Part of a small language model's weights.
Size: width 160, MLP 320 SwiGLU, vocabulary 689.
Architecture: RMSNorm before each block, learned and rotary positions, no biases in attention or MLP, untied embeddings.
Training: a variant of Muon for these matrices, 146M tokens, 8918 steps.
MLP neurons of a small language model. Each row is named by its layer, matrix (gate and up: input weights; down: output weights) and neuron, and shows model dimensions 32-159. Each number is 50 + 12 x the weight over its row's rms, rounded and kept within 0 to 99. A neuron's up and down rows have the sign that makes its largest values positive.
After each neuron's rows, "fires before" lists the tokens most often just after its 100 highest values on Wikipedia text that the model never trained on.

L12.gate138:49 49 39 48 63 59 63 35 36 70 54 49 50 49 44 49 71 43 52 57 54 57 55 50 53 48 33 38 51 47 68 36 48 55 37 50 43 55 12 53 43 71 49 54 41 43 50 52 43 57 60 80 36 49 53 56 73 71 37 51 32 51 40 53 35 43 40 55 55 61 52 56 39 77 44 32 34 36 55 39 39 52 85 49 70 53 45 67 48 47 47 43 52 65 52 65 54 63 45 41 34 50 32 46 58 53 63 67 37 55 43 85 62 32 78 44 52 67 59 61 47 25 37 57 45 47 52 30
L12.up138:42 53 65 44 43 67 53 52 40 40 64 40 60 49 57 37 59 59 46 61 58 53 38 45 51 59 53 51 64 52 48 42 50 57 41 37 53 37 59 41 60 36 52 62 37 28 53 52 46 37 91 56 41 36 54 41 50 28 54 46 56 44 38 46 45 78 52 37 54 46 54 67 42 44 76 63 65 50 56 41 51 62 58 61 67 28 62 65 55 53 74 54 63 53 51 39 70 44 51 52 78 43 66 41 34 37 39 42 61 55 50 60 59 58 67 56 78 53 42 66 48 52 63 71 56 71 45 79
L12.down138:46 57 42 74 51 33 48 52 53 62 74 33 79 36 56 56 63 50 67 42 68 51 35 47 43 49 42 64 67 41 46 59 37 46 48 49 55 53 29 67 67 45 50 50 46 55 34 64 45 36 66 52 44 40 79 42 54 70 48 51 42 39 67 31 53 36 37 42 87 42 56 54 57 39 48 57 40 36 34 40 47 62 37 63 48 34 56 33 51 57 56 30 16 43 60 38 40 25 56 48 60 66 45 71 63 53 45 55 57 46 50 71 48 75 48 44 55 46 46 67 46 42 39 48 57 63 74 51
fires before: "ic", "ical", "ian", "y", "er"

L8.gate204:47 62 34 59 49 62 42 32 35 56 37 56 41 51 36 51 48 43 34 53 55 22 42 58 36 39 34 58 62 72 48 80 64 38 53 66 58 48 86 63 69 42 58 53 55 57 61 42 40 51 36 50 80 68 75 33 42 65 40 50 68 42 76 56 45 38 55 54 38 42 47 48 62 48 48 33 57 40 61 55 19 54 38 51 48 53 48 49 58 49 50 55 40 26 60 31 55 56 50 52 28 65 56 40 47 59 37 52 66 77 43 43 58 50 44 49 50 45 62 47 51 58 44 40 55 69 54 57
L8.up204:51 15 65 50 65 37 29 50 41 53 57 54 47 58 58 41 52 31 51 63 38 64 82 68 79 69 59 73 38 46 46 53 59 25 59 43 40 48 62 52 50 60 43 45 62 60 22 38 39 57 49 43 59 46 58 66 33 51 32 47 40 54 69 43 82 34 53 59 53 46 43 40 49 53 74 48 58 40 53 57 48 56 42 44 43 40 57 35 39 52 53 71 41 51 48 45 41 64 45 43 59 40 48 31 44 51 54 43 74 54 49 46 48 47 47 48 43 26 37 55 73 25 62 75 72 39 54 51
L8.down204:53 58 45 57 56 57 35 58 43 43 47 46 24 67 41 51 46 40 37 34 53 46 27 42 41 54 29 60 56 53 49 51 73 25 48 56 36 52 54 53 61 51 43 50 53 48 33 42 57 48 37 48 76 38 59 49 34 57 53 47 77 47 50 59 50 35 50 57 40 43 43 33 61 45 28 52 54 44 57 90 30 59 39 69 38 47 35 62 42 47 44 60 51 50 55 51 57 66 46 53 46 61 44 66 57 58 49 47 64 61 64 47 40 55 27 53 51 12 47 51 61 50 46 57 58 37 57 44
fires before: " |", " (", ":", " -"

L4.gate29:43 42 27 73 65 60 58 69 54 40 54 28 46 55 44 52 54 40 40 57 60 63 44 58 16 57 57 44 55 65 55 74 54 49 41 58 55 40 45 38 61 64 39 55 51 46 41 52 34 24 64 47 61 65 63 32 36 66 36 41 46 52 61 48 40 38 41 70 61 80 51 25 24 61 40 38 41 41 46 46 50 52 51 51 59 40 46 60 33 36 67 42 32 55 61 54 53 62 41 38 50 46 53 42 66 31 55 60 71 55 47 63 43 59 40 58 61 31 56 58 77 71 60 42 51 66 64 56
L4.up29:30 49 40 65 53 70 53 46 59 49 47 43 72 60 27 48 61 42 44 67 61 50 39 52 31 53 79 32 27 68 35 40 62 49 35 50 48 54 44 57 57 67 34 29 48 30 37 57 47 47 45 34 28 55 48 50 37 67 21 63 48 36 60 47 57 70 44 42 54 58 53 62 50 43 60 51 69 36 51 26 50 41 48 50 32 28 60 68 45 35 53 59 35 70 52 69 46 59 64 54 43 35 56 56 41 63 35 54 59 54 37 67 36 54 54 63 73 44 59 54 57 59 62 43 62 42 53 24
L4.down29:42 41 18 62 54 72 46 39 60 41 34 52 38 47 54 29 51 43 25 60 62 44 39 48 30 61 36 46 62 71 41 46 63 55 56 64 59 53 75 43 43 50 58 64 50 41 33 60 26 50 65 50 47 52 36 49 38 57 29 57 66 51 62 36 46 34 52 57 63 54 52 30 31 37 51 54 53 44 45 17 64 62 44 57 39 43 61 56 55 46 51 58 30 43 43 37 56 36 49 69 51 61 68 36 58 51 53 45 66 45 55 64 34 56 46 63 30 62 62 50 65 40 50 40 63 64 60 36
fires before: "7", "1", "2", "4", "6"

L14.gate122:60 58 50 54 74 59 61 53 30 26 54 57 54 63 26 39 60 63 41 39 58 58 60 53 48 39 48 42 34 60 66 52 62 58 43 61 41 45 72 49 37 41 52 55 77 45 63 55 50 59 46 33 26 57 42 39 60 37 40 56 59 42 58 72 47 39 27 43 40 30 48 39 50 54 49 75 47 68 46 39 55 59 43 50 34 41 34 60 43 43 25 46 48 65 68 48 54 41 36 18 52 38 65 55 57 46 49 50 56 68 57 71 61 54 48 42 50 53 47 56 38 67 47 62 49 83 60 56
L14.up122:51 61 40 50 72 42 56 62 52 37 63 70 37 43 52 55 52 58 55 51 40 44 55 58 53 54 47 56 57 69 56 58 37 82 61 81 57 60 66 55 69 36 44 39 62 43 51 57 28 51 56 50 38 50 54 42 63 48 44 65 64 78 44 46 68 40 68 48 60 66 44 55 37 38 56 30 39 33 31 42 17 40 50 20 61 46 38 31 59 49 57 45 43 37 45 36 62 70 37 58 40 58 58 46 67 47 63 57 37 55 38 42 50 59 55 49 46 66 39 40 41 51 67 52 44 21 38 47
L14.down122:56 57 41 39 64 26 65 55 55 55 55 41 47 53 28 31 57 57 74 58 42 55 45 43 70 58 28 35 61 43 65 51 40 44 62 61 48 39 44 57 61 58 37 68 42 67 61 50 44 33 59 45 34 52 51 43 53 70 53 33 63 56 76 45 41 41 52 72 43 47 43 46 45 23 67 46 36 54 27 51 47 48 48 64 58 47 65 42 29 60 35 74 52 33 49 36 41 74 51 42 51 46 53 62 52 59 66 52 63 63 42 36 64 63 42 49 25 51 47 57 43 53 56 35 24 46 43 65
fires before: "ive", "ent", "ed", "iv", "ion", "ence"

L15.gate196:56 52 52 76 43 50 58 44 72 34 43 47 41 74 68 56 53 57 60 47 61 40 38 56 48 39 41 70 44 52 46 43 58 49 55 61 42 08 43 51 42 64 61 49 62 36 28 53 32 51 50 51 61 44 55 44 49 51 59 49 43 55 56 63 44 65 57 44 48 54 39 46 54 53 65 30 34 70 35 39 52 31 64 44 39 56 46 28 38 60 46 39 60 31 62 43 41 67 65 74 49 52 70 60 54 42 63 51 43 49 58 72 48 61 45 59 22 46 62 59 57 75 48 40 38 52 43 46
L15.up196:57 33 63 37 35 60 44 34 57 49 38 38 46 75 46 47 56 47 46 42 55 64 35 51 49 53 71 62 48 39 41 56 72 50 55 49 51 60 69 51 35 74 33 46 47 46 51 68 42 39 54 56 49 37 59 39 51 26 48 50 40 62 40 35 70 59 33 44 35 52 37 51 49 56 25 42 49 51 55 50 56 47 49 65 60 74 27 46 56 61 68 40 57 39 35 57 52 64 61 47 52 47 32 69 65 45 58 53 47 39 62 27 57 66 82 58 37 62 54 37 35 50 36 36 50 53 65 44
L15.down196:50 48 46 61 66 70 63 48 49 21 50 46 43 45 62 59 63 28 41 49 44 47 57 39 70 41 58 64 57 40 48 39 25 38 50 82 43 43 44 43 42 56 56 56 58 62 65 51 39 49 52 46 46 53 39 57 31 41 54 52 56 57 43 51 47 30 43 72 57 62 68 59 50 53 38 54 61 80 37 24 64 44 62 44 29 61 57 37 53 62 66 51 51 35 66 44 50 56 51 43 80 66 58 67 58 63 62 82 67 39 60 31 47 47 35 44 69 38 48 45 44 47 52 43 62 58 54 62
fires before: "er", "ut", "iv", "e", "ec", "ic"

L5.gate59:45 32 35 66 52 56 27 34 48 52 26 44 43 63 65 34 38 35 47 71 46 34 41 33 50 68 60 41 45 52 62 48 43 65 21 45 48 56 64 42 52 39 45 49 59 74 38 34 48 41 46 69 55 39 61 37 30 54 42 53 54 39 47 60 57 50 48 56 48 59 03 24 56 65 56 36 48 47 70 45 39 52 39 51 62 68 26 56 30 46 39 43 47 46 64 48 63 52 57 33 53 57 66 30 41 57 37 52 38 72 44 62 48 59 68 42 32 44 36 51 41 34 46 51 46 38 50 55
L5.up59:49 43 37 49 62 71 35 27 44 58 28 39 36 64 65 49 43 47 58 70 60 47 59 45 42 61 74 55 57 44 56 60 34 64 20 52 55 56 57 45 39 43 35 58 64 61 44 46 41 46 39 51 37 32 51 40 24 62 54 51 48 27 49 63 57 52 56 55 46 48 09 38 37 71 45 32 40 49 92 52 34 54 30 56 65 65 35 47 49 53 31 42 48 58 73 45 64 51 36 33 56 58 64 35 45 55 36 32 40 59 35 48 50 50 70 50 45 52 42 43 52 47 59 44 55 38 54 53
L5.down59:49 37 52 50 46 57 55 59 42 60 40 47 33 55 69 40 46 40 61 58 54 41 41 49 63 67 31 38 39 47 68 57 43 54 15 52 39 52 89 42 61 41 49 49 54 39 55 37 58 35 43 67 50 45 58 38 53 55 49 59 54 67 55 52 60 40 68 50 56 45 36 26 61 51 54 53 37 63 61 61 47 74 36 41 44 45 40 39 36 13 59 30 77 52 50 49 54 57 78 40 51 65 71 49 46 47 42 37 56 61 33 53 57 61 62 50 40 45 55 36 46 38 48 55 36 57 57 76
fires before: ",", " |", " (", "\n", ")", ":"

L14.gate180:60 49 48 62 41 33 47 53 38 56 51 37 74 54 56 71 45 41 52 57 42 57 73 18 40 33 60 45 44 38 43 42 39 61 39 54 42 48 28 57 52 63 44 60 47 37 43 52 41 55 50 69 53 51 64 52 68 47 50 58 59 43 58 50 59 58 36 42 43 63 43 52 40 59 46 40 62 41 59 52 64 58 58 50 54 68 58 31 59 46 58 62 60 58 46 45 50 47 54 54 47 50 73 48 52 43 36 39 60 40 29 47 48 39 77 54 53 73 31 73 49 48 32 54 32 61 52 17
L14.up180:54 46 35 48 49 29 53 51 51 54 40 47 53 43 49 46 51 61 77 47 58 44 50 47 36 28 45 70 54 47 57 44 58 49 51 62 27 41 47 36 71 67 55 64 42 46 53 47 81 56 38 72 48 50 50 63 58 41 40 54 30 54 42 46 43 58 48 34 64 70 54 41 36 52 65 53 64 48 51 49 48 38 43 57 54 46 46 49 43 32 81 38 48 56 48 48 38 44 49 44 55 35 45 65 41 23 37 56 25 38 53 62 55 37 60 22 58 41 47 64 58 62 27 61 55 72 50 71
L14.down180:47 40 63 41 36 43 53 57 51 36 73 69 65 53 66 68 52 51 63 68 55 47 61 29 60 29 65 36 61 50 55 52 43 47 50 21 39 45 42 49 48 46 54 59 45 51 57 53 62 56 60 60 35 72 57 74 45 58 49 65 52 33 70 55 45 60 59 48 71 50 40 55 50 53 58 54 48 66 39 32 51 43 30 59 48 61 53 55 40 28 66 26 47 63 66 49 41 44 49 47 29 69 58 58 61 64 52 72 38 39 40 29 47 41 50 49 58 56 50 46 48 54 29 52 68 73 67 79
fires before: "ic", "s", "er", "ical", "al"

L9.gate29:28 65 57 53 31 55 33 76 53 42 56 48 45 57 48 45 52 28 41 31 47 39 39 48 81 36 55 34 44 39 53 42 46 53 56 36 42 32 49 33 34 49 55 43 77 50 46 52 43 64 70 56 64 58 49 66 45 44 54 58 48 54 22 71 48 47 48 39 46 37 47 52 71 58 46 30 50 55 56 56 61 41 45 44 66 54 58 18 43 51 47 40 50 65 50 64 58 56 43 43 42 93 48 60 56 45 57 45 41 49 44 32 92 54 60 47 51 29 58 36 57 62 44 72 55 56 61 64
L9.up29:28 66 39 65 50 57 49 50 36 77 53 46 33 44 78 61 51 40 62 49 58 53 64 74 55 53 65 34 46 36 62 74 67 45 61 38 40 71 50 58 67 60 26 49 62 49 56 53 44 48 64 59 56 59 56 42 58 58 55 32 58 33 44 45 68 47 38 56 42 39 44 37 33 63 51 67 48 55 49 58 53 51 57 62 28 74 40 46 54 32 56 66 59 32 48 50 54 61 49 38 42 62 66 67 58 50 61 59 37 57 38 33 48 45 69 36 64 36 45 46 60 72 33 54 47 70 70 49
L9.down29:55 59 52 69 38 75 49 57 51 29 44 51 48 65 34 33 63 61 64 61 56 57 59 31 44 49 52 43 78 44 68 60 65 59 66 55 50 56 57 52 50 36 50 36 55 73 25 51 57 43 52 55 72 60 32 32 35 57 54 57 48 55 52 54 60 35 29 38 57 67 44 52 51 53 67 48 58 60 34 49 51 44 57 57 59 49 63 47 40 42 64 54 35 51 53 32 54 62 36 60 57 56 57 63 50 41 48 43 32 76 46 53 54 35 49 50 64 25 27 55 15 48 40 57 56 60 55 58
fires before: "ut", "ic", "ical", "te", "t"

L16.gate97:57 51 28 51 40 71 61 42 64 66 51 50 58 41 48 53 59 51 52 55 72 62 50 57 64 45 52 14 64 41 33 35 55 35 41 54 64 43 41 60 60 53 46 47 57 47 45 49 21 42 69 54 48 57 48 55 46 42 39 30 38 24 62 72 35 56 53 63 51 44 47 24 40 59 41 48 51 44 46 44 46 52 66 58 46 49 59 40 81 75 50 43 51 59 67 60 29 53 46 49 55 46 40 45 57 49 59 62 63 42 66 55 49 51 60 45 31 62 69 69 67 51 67 44 56 53 56 48
L16.up97:26 66 39 54 50 28 44 65 29 56 50 60 56 46 36 56 55 38 55 56 53 43 43 47 56 46 30 53 60 75 61 49 38 53 69 53 37 60 54 71 49 44 51 47 55 44 42 54 35 46 37 49 55 53 63 55 40 31 30 61 84 52 38 68 42 47 42 37 59 55 48 83 45 56 47 59 27 56 47 46 69 47 55 45 51 60 40 39 59 61 64 54 73 80 48 53 33 49 66 59 66 67 42 73 32 49 66 59 61 51 35 51 23 57 69 38 44 56 52 62 70 51 54 68 61 40 60 27
L16.down97:60 38 78 40 49 43 70 42 47 74 52 41 66 41 35 46 39 57 44 38 58 59 55 38 60 24 55 65 45 77 47 58 49 65 51 36 35 44 50 38 49 54 27 40 62 50 64 54 45 68 17 78 52 40 53 60 47 64 66 65 51 37 31 66 44 53 34 37 47 53 45 43 50 35 65 52 31 61 26 75 46 33 66 41 56 57 53 62 65 55 53 39 55 50 39 36 64 54 37 40 32 37 78 51 53 38 53 47 48 20 54 62 33 54 59 42 41 45 42 62 60 43 53 57 38 38 40 36
fires before: "j", "um", "ers", "th", "ey", "x"

L6.gate156:44 56 24 51 35 47 69 68 54 37 34 48 53 58 43 58 57 61 50 56 41 61 41 52 61 73 65 48 58 61 53 37 65 58 59 43 60 57 43 31 51 56 43 38 59 55 54 57 63 75 45 51 54 51 31 68 44 81 44 24 56 48 54 54 49 69 44 34 48 35 51 64 57 64 68 60 58 71 35 49 47 42 56 42 50 57 63 69 71 62 32 43 35 63 60 57 51 60 66 48 39 52 44 41 47 28 31 51 82 53 63 62 44 35 46 60 51 57 46 49 56 48 34 27 67 60 30 73
L6.up156:54 36 32 32 87 53 71 57 31 50 46 62 68 53 15 38 53 49 48 53 57 56 53 44 32 25 54 55 42 54 55 68 50 53 51 58 49 39 22 46 44 41 40 44 48 52 49 53 63 73 57 63 47 36 45 46 40 57 50 51 36 45 71 43 67 35 56 65 36 53 63 68 36 36 42 56 41 49 56 52 56 44 49 52 46 55 60 40 32 29 69 61 37 42 28 58 53 31 43 39 60 53 49 33 67 62 32 51 30 41 57 42 58 72 50 61 56 37 65 44 51 52 24 51 63 38 88 52
L6.down156:53 51 26 40 34 47 77 50 57 43 43 64 48 54 47 37 45 35 35 62 52 51 63 34 34 40 52 48 57 39 36 55 46 77 56 40 32 53 57 49 84 35 55 47 55 36 59 61 57 37 67 44 39 61 43 34 64 58 42 21 50 57 39 47 50 58 71 60 61 47 48 58 48 46 60 30 65 49 65 24 31 55 54 36 38 36 37 53 62 59 69 52 37 30 41 33 52 46 37 51 46 58 37 44 68 54 58 53 56 68 35 53 45 39 39 45 48 38 56 39 34 54 38 17 56 47 36 59
fires before: "m", "ey", "es", "en", "b", "ing"

L12.gate304:56 58 52 65 53 38 42 43 73 55 31 27 44 53 46 41 23 37 49 43 68 47 50 42 56 43 40 47 47 68 55 58 78 42 51 58 38 33 53 42 50 50 66 72 33 57 33 52 51 53 47 37 49 52 47 46 48 44 44 52 42 45 49 65 61 41 18 62 61 72 38 52 45 48 61 41 55 63 47 33 46 67 58 44 63 48 37 59 54 41 36 66 54 36 39 48 38 70 34 37 52 40 63 46 39 55 56 69 46 51 55 68 45 53 42 50 54 49 47 71 57 64 47 63 30 77 57 48
L12.up304:52 26 55 54 72 50 40 65 91 51 32 55 29 42 45 52 38 42 49 48 61 32 44 55 71 65 47 55 65 63 44 33 55 53 64 52 44 51 56 49 36 47 55 43 42 51 57 51 61 40 64 20 40 59 59 51 58 38 39 55 57 56 67 68 55 33 26 63 62 66 43 42 38 45 39 62 52 41 53 35 22 56 62 65 40 48 29 26 41 47 43 38 34 47 56 30 23 51 36 37 47 34 63 41 45 48 59 64 51 56 53 50 60 16 54 55 34 58 51 72 53 46 51 44 41 44 59 42
L12.down304:62 49 47 63 26 52 79 49 52 53 54 45 53 66 80 51 45 50 53 40 44 46 51 53 47 61 48 55 48 53 43 57 52 53 49 79 64 55 46 25 88 70 49 39 57 57 42 61 52 73 55 62 46 55 54 58 42 58 46 34 44 30 68 47 49 58 54 45 41 51 59 56 64 42 58 52 48 64 48 37 51 39 58 41 64 59 44 66 51 50 41 59 35 64 70 48 41 71 63 41 33 63 37 68 67 29 65 54 42 56 46 56 46 59 60 60 51 37 33 48 41 56 45 42 42 55 63 48
fires before: "ed", "e", "ing", "ion", "s", " a"

L14.gate277:51 55 51 60 53 66 44 56 41 61 33 41 59 57 50 53 46 25 65 48 51 53 64 40 50 45 50 63 32 55 64 40 71 52 46 62 57 52 29 47 58 34 58 39 45 63 31 19 44 32 48 22 55 40 53 71 33 68 60 31 65 28 38 63 52 35 46 48 61 49 46 41 48 62 75 36 35 59 33 48 39 65 63 29 48 67 54 41 57 59 53 65 53 66 51 58 59 62 33 52 48 50 47 35 68 52 78 49 60 70 49 60 74 53 26 59 53 54 55 78 60 52 34 60 47 52 62 53
L14.up277:51 39 47 60 58 23 50 53 51 57 31 28 48 45 45 53 39 20 38 40 62 40 36 42 50 49 53 43 43 44 59 44 24 57 48 66 44 70 56 76 43 65 66 47 34 54 35 69 32 55 59 41 53 57 50 51 38 75 35 54 40 54 66 46 45 57 31 55 57 75 52 42 50 51 63 41 40 42 52 58 60 41 59 80 59 48 37 55 65 31 36 63 50 57 83 50 38 53 46 53 60 33 52 35 58 43 53 65 38 29 53 58 29 58 56 25 44 57 45 61 48 50 22 51 51 51 48 59
L14.down277:45 32 43 38 33 50 74 48 56 42 35 59 55 26 63 35 39 74 44 63 36 49 40 57 47 49 55 50 55 33 47 74 51 39 37 40 41 40 40 39 38 39 57 59 54 59 53 44 59 50 42 41 61 55 47 28 30 55 38 45 62 39 47 64 50 58 49 37 68 63 46 57 32 71 92 63 56 68 60 34 59 58 46 38 29 39 59 45 64 30 46 36 27 42 48 52 56 48 72 43 49 57 48 52 58 62 46 33 30 58 49 52 63 49 53 55 59 69 34 59 54 41 58 38 79 49 57 48
fires before: "ers", "s", ")", "ing", "ed", "an"

L16.gate304:42 46 47 50 50 52 48 63 60 44 43 41 59 42 32 47 52 57 44 43 60 67 49 50 21 67 50 50 19 39 56 46 64 42 59 46 66 45 54 66 44 64 36 41 51 53 37 58 48 56 72 58 71 74 44 39 52 68 40 43 50 72 83 81 53 61 60 34 48 35 38 61 50 54 34 56 37 34 44 63 55 76 38 57 40 49 43 46 53 61 62 46 21 52 46 57 63 65 46 68 51 48 71 49 28 72 34 49 55 61 43 26 49 71 35 49 42 46 53 49 49 54 41 63 46 74 45 38
L16.up304:52 40 46 60 54 58 42 58 41 32 62 36 68 30 60 38 52 40 60 68 56 43 52 43 45 49 52 38 69 51 67 75 67 41 41 58 36 46 32 51 52 71 58 45 46 54 44 53 56 60 65 19 65 52 34 30 33 51 42 39 41 51 36 69 67 58 60 65 53 55 43 54 65 37 67 38 43 50 31 73 37 18 46 67 46 19 44 50 31 30 63 30 35 43 44 45 60 73 25 64 58 37 53 55 65 46 50 57 64 37 52 36 49 66 56 32 52 46 58 41 42 63 58 65 40 42 57 54
L16.down304:49 27 51 46 50 43 46 67 41 39 32 49 43 45 40 58 57 35 68 64 38 56 67 62 32 68 51 50 64 61 70 48 50 45 48 76 51 39 65 57 48 34 53 64 47 52 37 71 64 34 34 62 55 71 17 63 65 42 62 60 32 46 48 50 45 24 30 56 59 49 37 50 55 57 52 42 44 55 53 52 46 55 57 37 46 50 63 71 48 71 43 67 19 50 53 31 42 59 44 38 48 41 66 40 57 73 46 46 50 70 48 58 38 44 34 45 38 36 48 55 29 39 41 42 46 71 57 52
fires before: "7", "6", " |", "8", "5", " 9"

L14.gate43:63 72 56 41 29 32 30 29 55 60 48 36 37 51 43 46 58 50 36 66 44 55 41 45 33 65 68 48 46 58 44 42 53 28 62 37 64 37 54 69 36 49 49 45 52 65 59 28 40 46 50 48 48 55 48 47 40 55 42 49 59 51 42 29 52 56 48 41 68 42 61 67 50 66 61 58 67 47 45 54 35 41 56 33 56 54 75 44 46 43 53 38 37 49 71 45 32 71 39 56 28 42 35 49 43 79 48 53 74 48 61 51 56 71 50 42 55 50 42 54 49 50 34 58 62 45 47 34
L14.up43:64 51 29 47 74 62 44 43 41 43 67 48 53 49 40 32 47 51 34 49 44 47 78 41 42 57 43 42 74 37 69 54 76 47 43 62 53 48 65 46 58 59 63 50 54 52 60 73 47 47 62 63 48 55 42 77 59 54 57 38 68 44 45 43 40 78 43 40 62 45 56 41 41 47 32 63 35 49 82 43 54 41 52 47 35 30 48 59 41 60 47 63 43 41 49 44 55 60 22 37 76 51 64 36 51 42 63 67 33 60 51 51 38 60 53 48 38 44 87 42 43 41 41 49 55 41 53 49
L14.down43:41 55 66 35 49 63 54 53 52 55 67 65 56 60 78 60 36 53 73 42 38 43 47 43 23 42 42 46 59 52 41 52 49 58 42 57 52 42 73 32 47 70 68 40 32 52 35 39 44 56 34 50 44 61 47 33 49 38 46 52 48 60 30 32 38 50 48 73 62 31 49 40 57 57 37 62 58 30 49 54 47 42 54 32 37 49 61 55 50 51 45 36 28 55 34 49 43 52 67 49 72 55 42 32 49 38 44 33 58 47 51 48 55 53 52 59 38 42 46 49 49 42 45 50 62 85 60 42
fires before: "p", "al", "m", "b", "n", "it"

L9.gate105:53 39 38 25 52 49 43 51 51 63 41 57 50 47 35 42 58 29 52 47 59 42 51 53 48 16 48 28 68 47 27 43 49 51 43 58 50 57 56 59 69 31 67 39 43 38 36 61 51 47 58 56 73 26 73 47 71 71 41 41 40 48 51 39 32 39 49 47 68 41 40 71 44 27 44 58 33 50 56 39 27 57 62 40 43 47 64 50 64 33 63 54 36 58 50 40 38 39 36 69 28 47 31 53 36 50 57 53 55 51 44 46 41 56 52 35 44 48 49 83 52 36 41 24 51 59 31 48
L9.up105:51 62 48 54 40 63 67 73 46 49 64 32 58 44 39 60 50 40 55 58 32 45 49 57 74 36 51 53 61 46 55 50 70 49 54 40 60 22 50 59 46 52 55 37 70 42 59 36 32 50 60 59 58 33 41 49 50 35 57 46 58 56 50 58 44 59 20 41 44 35 40 64 57 40 36 49 22 55 68 36 47 73 44 45 32 66 20 44 44 69 88 39 53 54 41 50 43 54 52 63 47 61 39 41 41 57 30 45 58 39 38 39 54 52 52 61 72 38 61 47 59 49 37 42 62 65 51 47
L9.down105:55 48 55 50 48 43 39 48 39 52 47 55 29 30 53 63 46 55 70 37 49 65 39 38 64 66 71 48 45 42 43 47 44 59 42 37 50 53 60 54 57 49 50 37 53 56 38 43 62 40 65 58 48 33 64 37 50 50 44 28 57 56 35 46 38 67 69 21 55 48 53 41 55 38 57 51 35 44 09 14 26 60 43 33 64 61 36 55 67 33 38 33 45 70 56 41 59 26 47 61 43 35 51 37 38 65 53 32 56 47 47 45 52 60 49 44 33 78 65 54 48 54 52 48 63 56 19 56
fires before: "an", "ey", "ers", "al", "in", "as"

L5.gate187:43 60 56 45 38 64 49 45 48 37 60 56 60 39 34 46 52 49 26 51 62 49 41 60 66 72 46 57 76 58 46 60 60 38 47 74 48 34 47 58 56 82 45 59 55 43 59 32 51 36 51 38 39 52 62 45 53 56 56 45 62 51 43 50 41 63 44 56 61 50 54 60 55 54 54 51 47 47 34 43 37 45 76 66 37 31 65 39 54 57 58 49 63 58 63 30 62 72 29 64 42 51 38 67 51 66 51 55 57 45 28 35 51 19 54 62 44 54 47 71 66 67 32 65 30 68 34 64
L5.up187:44 68 59 66 51 50 38 45 45 62 48 65 68 52 39 65 67 37 19 47 47 46 71 45 48 50 50 67 51 47 65 49 49 49 52 59 71 42 51 56 70 40 60 54 73 50 47 47 46 50 61 35 43 44 66 39 54 49 37 62 62 42 76 63 53 34 33 52 65 47 56 44 65 68 44 37 52 62 64 41 37 69 29 61 44 38 63 33 36 44 49 60 72 54 46 43 38 56 32 40 37 47 46 75 57 63 71 48 65 59 47 55 24 41 53 53 57 66 41 48 72 77 22 52 33 53 39 37
L5.down187:49 81 35 47 62 50 48 47 65 67 39 41 56 71 54 64 39 53 32 51 64 73 34 50 55 40 32 51 52 44 45 46 51 59 65 55 51 23 33 36 54 39 48 53 43 56 53 38 68 50 44 51 60 47 61 55 41 32 52 44 65 37 35 53 65 31 40 29 51 44 63 50 64 35 60 43 40 37 54 48 40 51 52 52 67 46 31 53 45 54 44 59 25 53 57 66 48 48 57 40 47 27 54 49 39 42 64 64 70 49 45 66 45 55 52 24 49 45 76 64 59 18 49 55 36 46 46 36
fires before: "th", "ct", "el", "le", "ch", "x"

L9.gate77:60 29 44 49 50 50 56 54 34 44 60 37 56 44 53 64 37 64 51 62 25 33 34 63 33 61 47 61 34 53 37 51 42 40 55 54 54 47 32 62 49 53 65 41 60 52 34 47 16 47 45 44 34 44 54 22 86 49 58 56 38 49 43 56 40 48 56 47 54 50 66 73 42 45 41 57 51 38 50 47 71 49 54 55 68 45 37 42 43 37 47 55 54 43 58 56 48 51 37 24 44 40 42 40 41 51 81 40 54 61 49 56 63 41 52 60 51 58 28 32 46 29 40 52 51 56 49 61
L9.up77:40 70 42 47 46 36 75 40 46 54 54 57 29 80 46 54 57 49 40 56 57 35 58 48 43 47 52 41 57 53 56 54 59 39 46 46 58 50 49 47 61 60 49 54 46 49 53 90 31 35 80 55 50 33 57 56 49 57 50 55 51 47 29 54 45 56 51 54 35 42 52 42 45 47 46 49 49 37 44 41 51 52 78 51 21 48 44 72 40 46 64 40 58 38 59 39 40 51 46 76 40 35 23 47 37 47 55 56 48 57 50 40 56 47 56 33 66 62 48 46 55 60 53 74 41 55 84 77
L9.down77:35 44 44 75 53 60 59 59 26 56 41 55 59 60 63 64 55 67 64 48 19 64 28 32 60 59 46 17 50 49 45 63 61 44 39 56 60 54 57 58 32 10 47 66 54 54 36 52 40 50 42 53 73 27 37 53 42 57 41 55 53 57 72 54 61 62 56 62 42 57 40 76 44 58 63 44 42 57 59 45 32 39 27 51 40 46 50 40 54 63 61 65 64 64 30 58 47 52 55 56 62 57 55 55 55 64 44 60 44 48 54 40 54 60 24 47 60 57 66 59 53 56 30 50 50 45 43 65
fires before: "ic", "is", "n", "ing", " |", "y"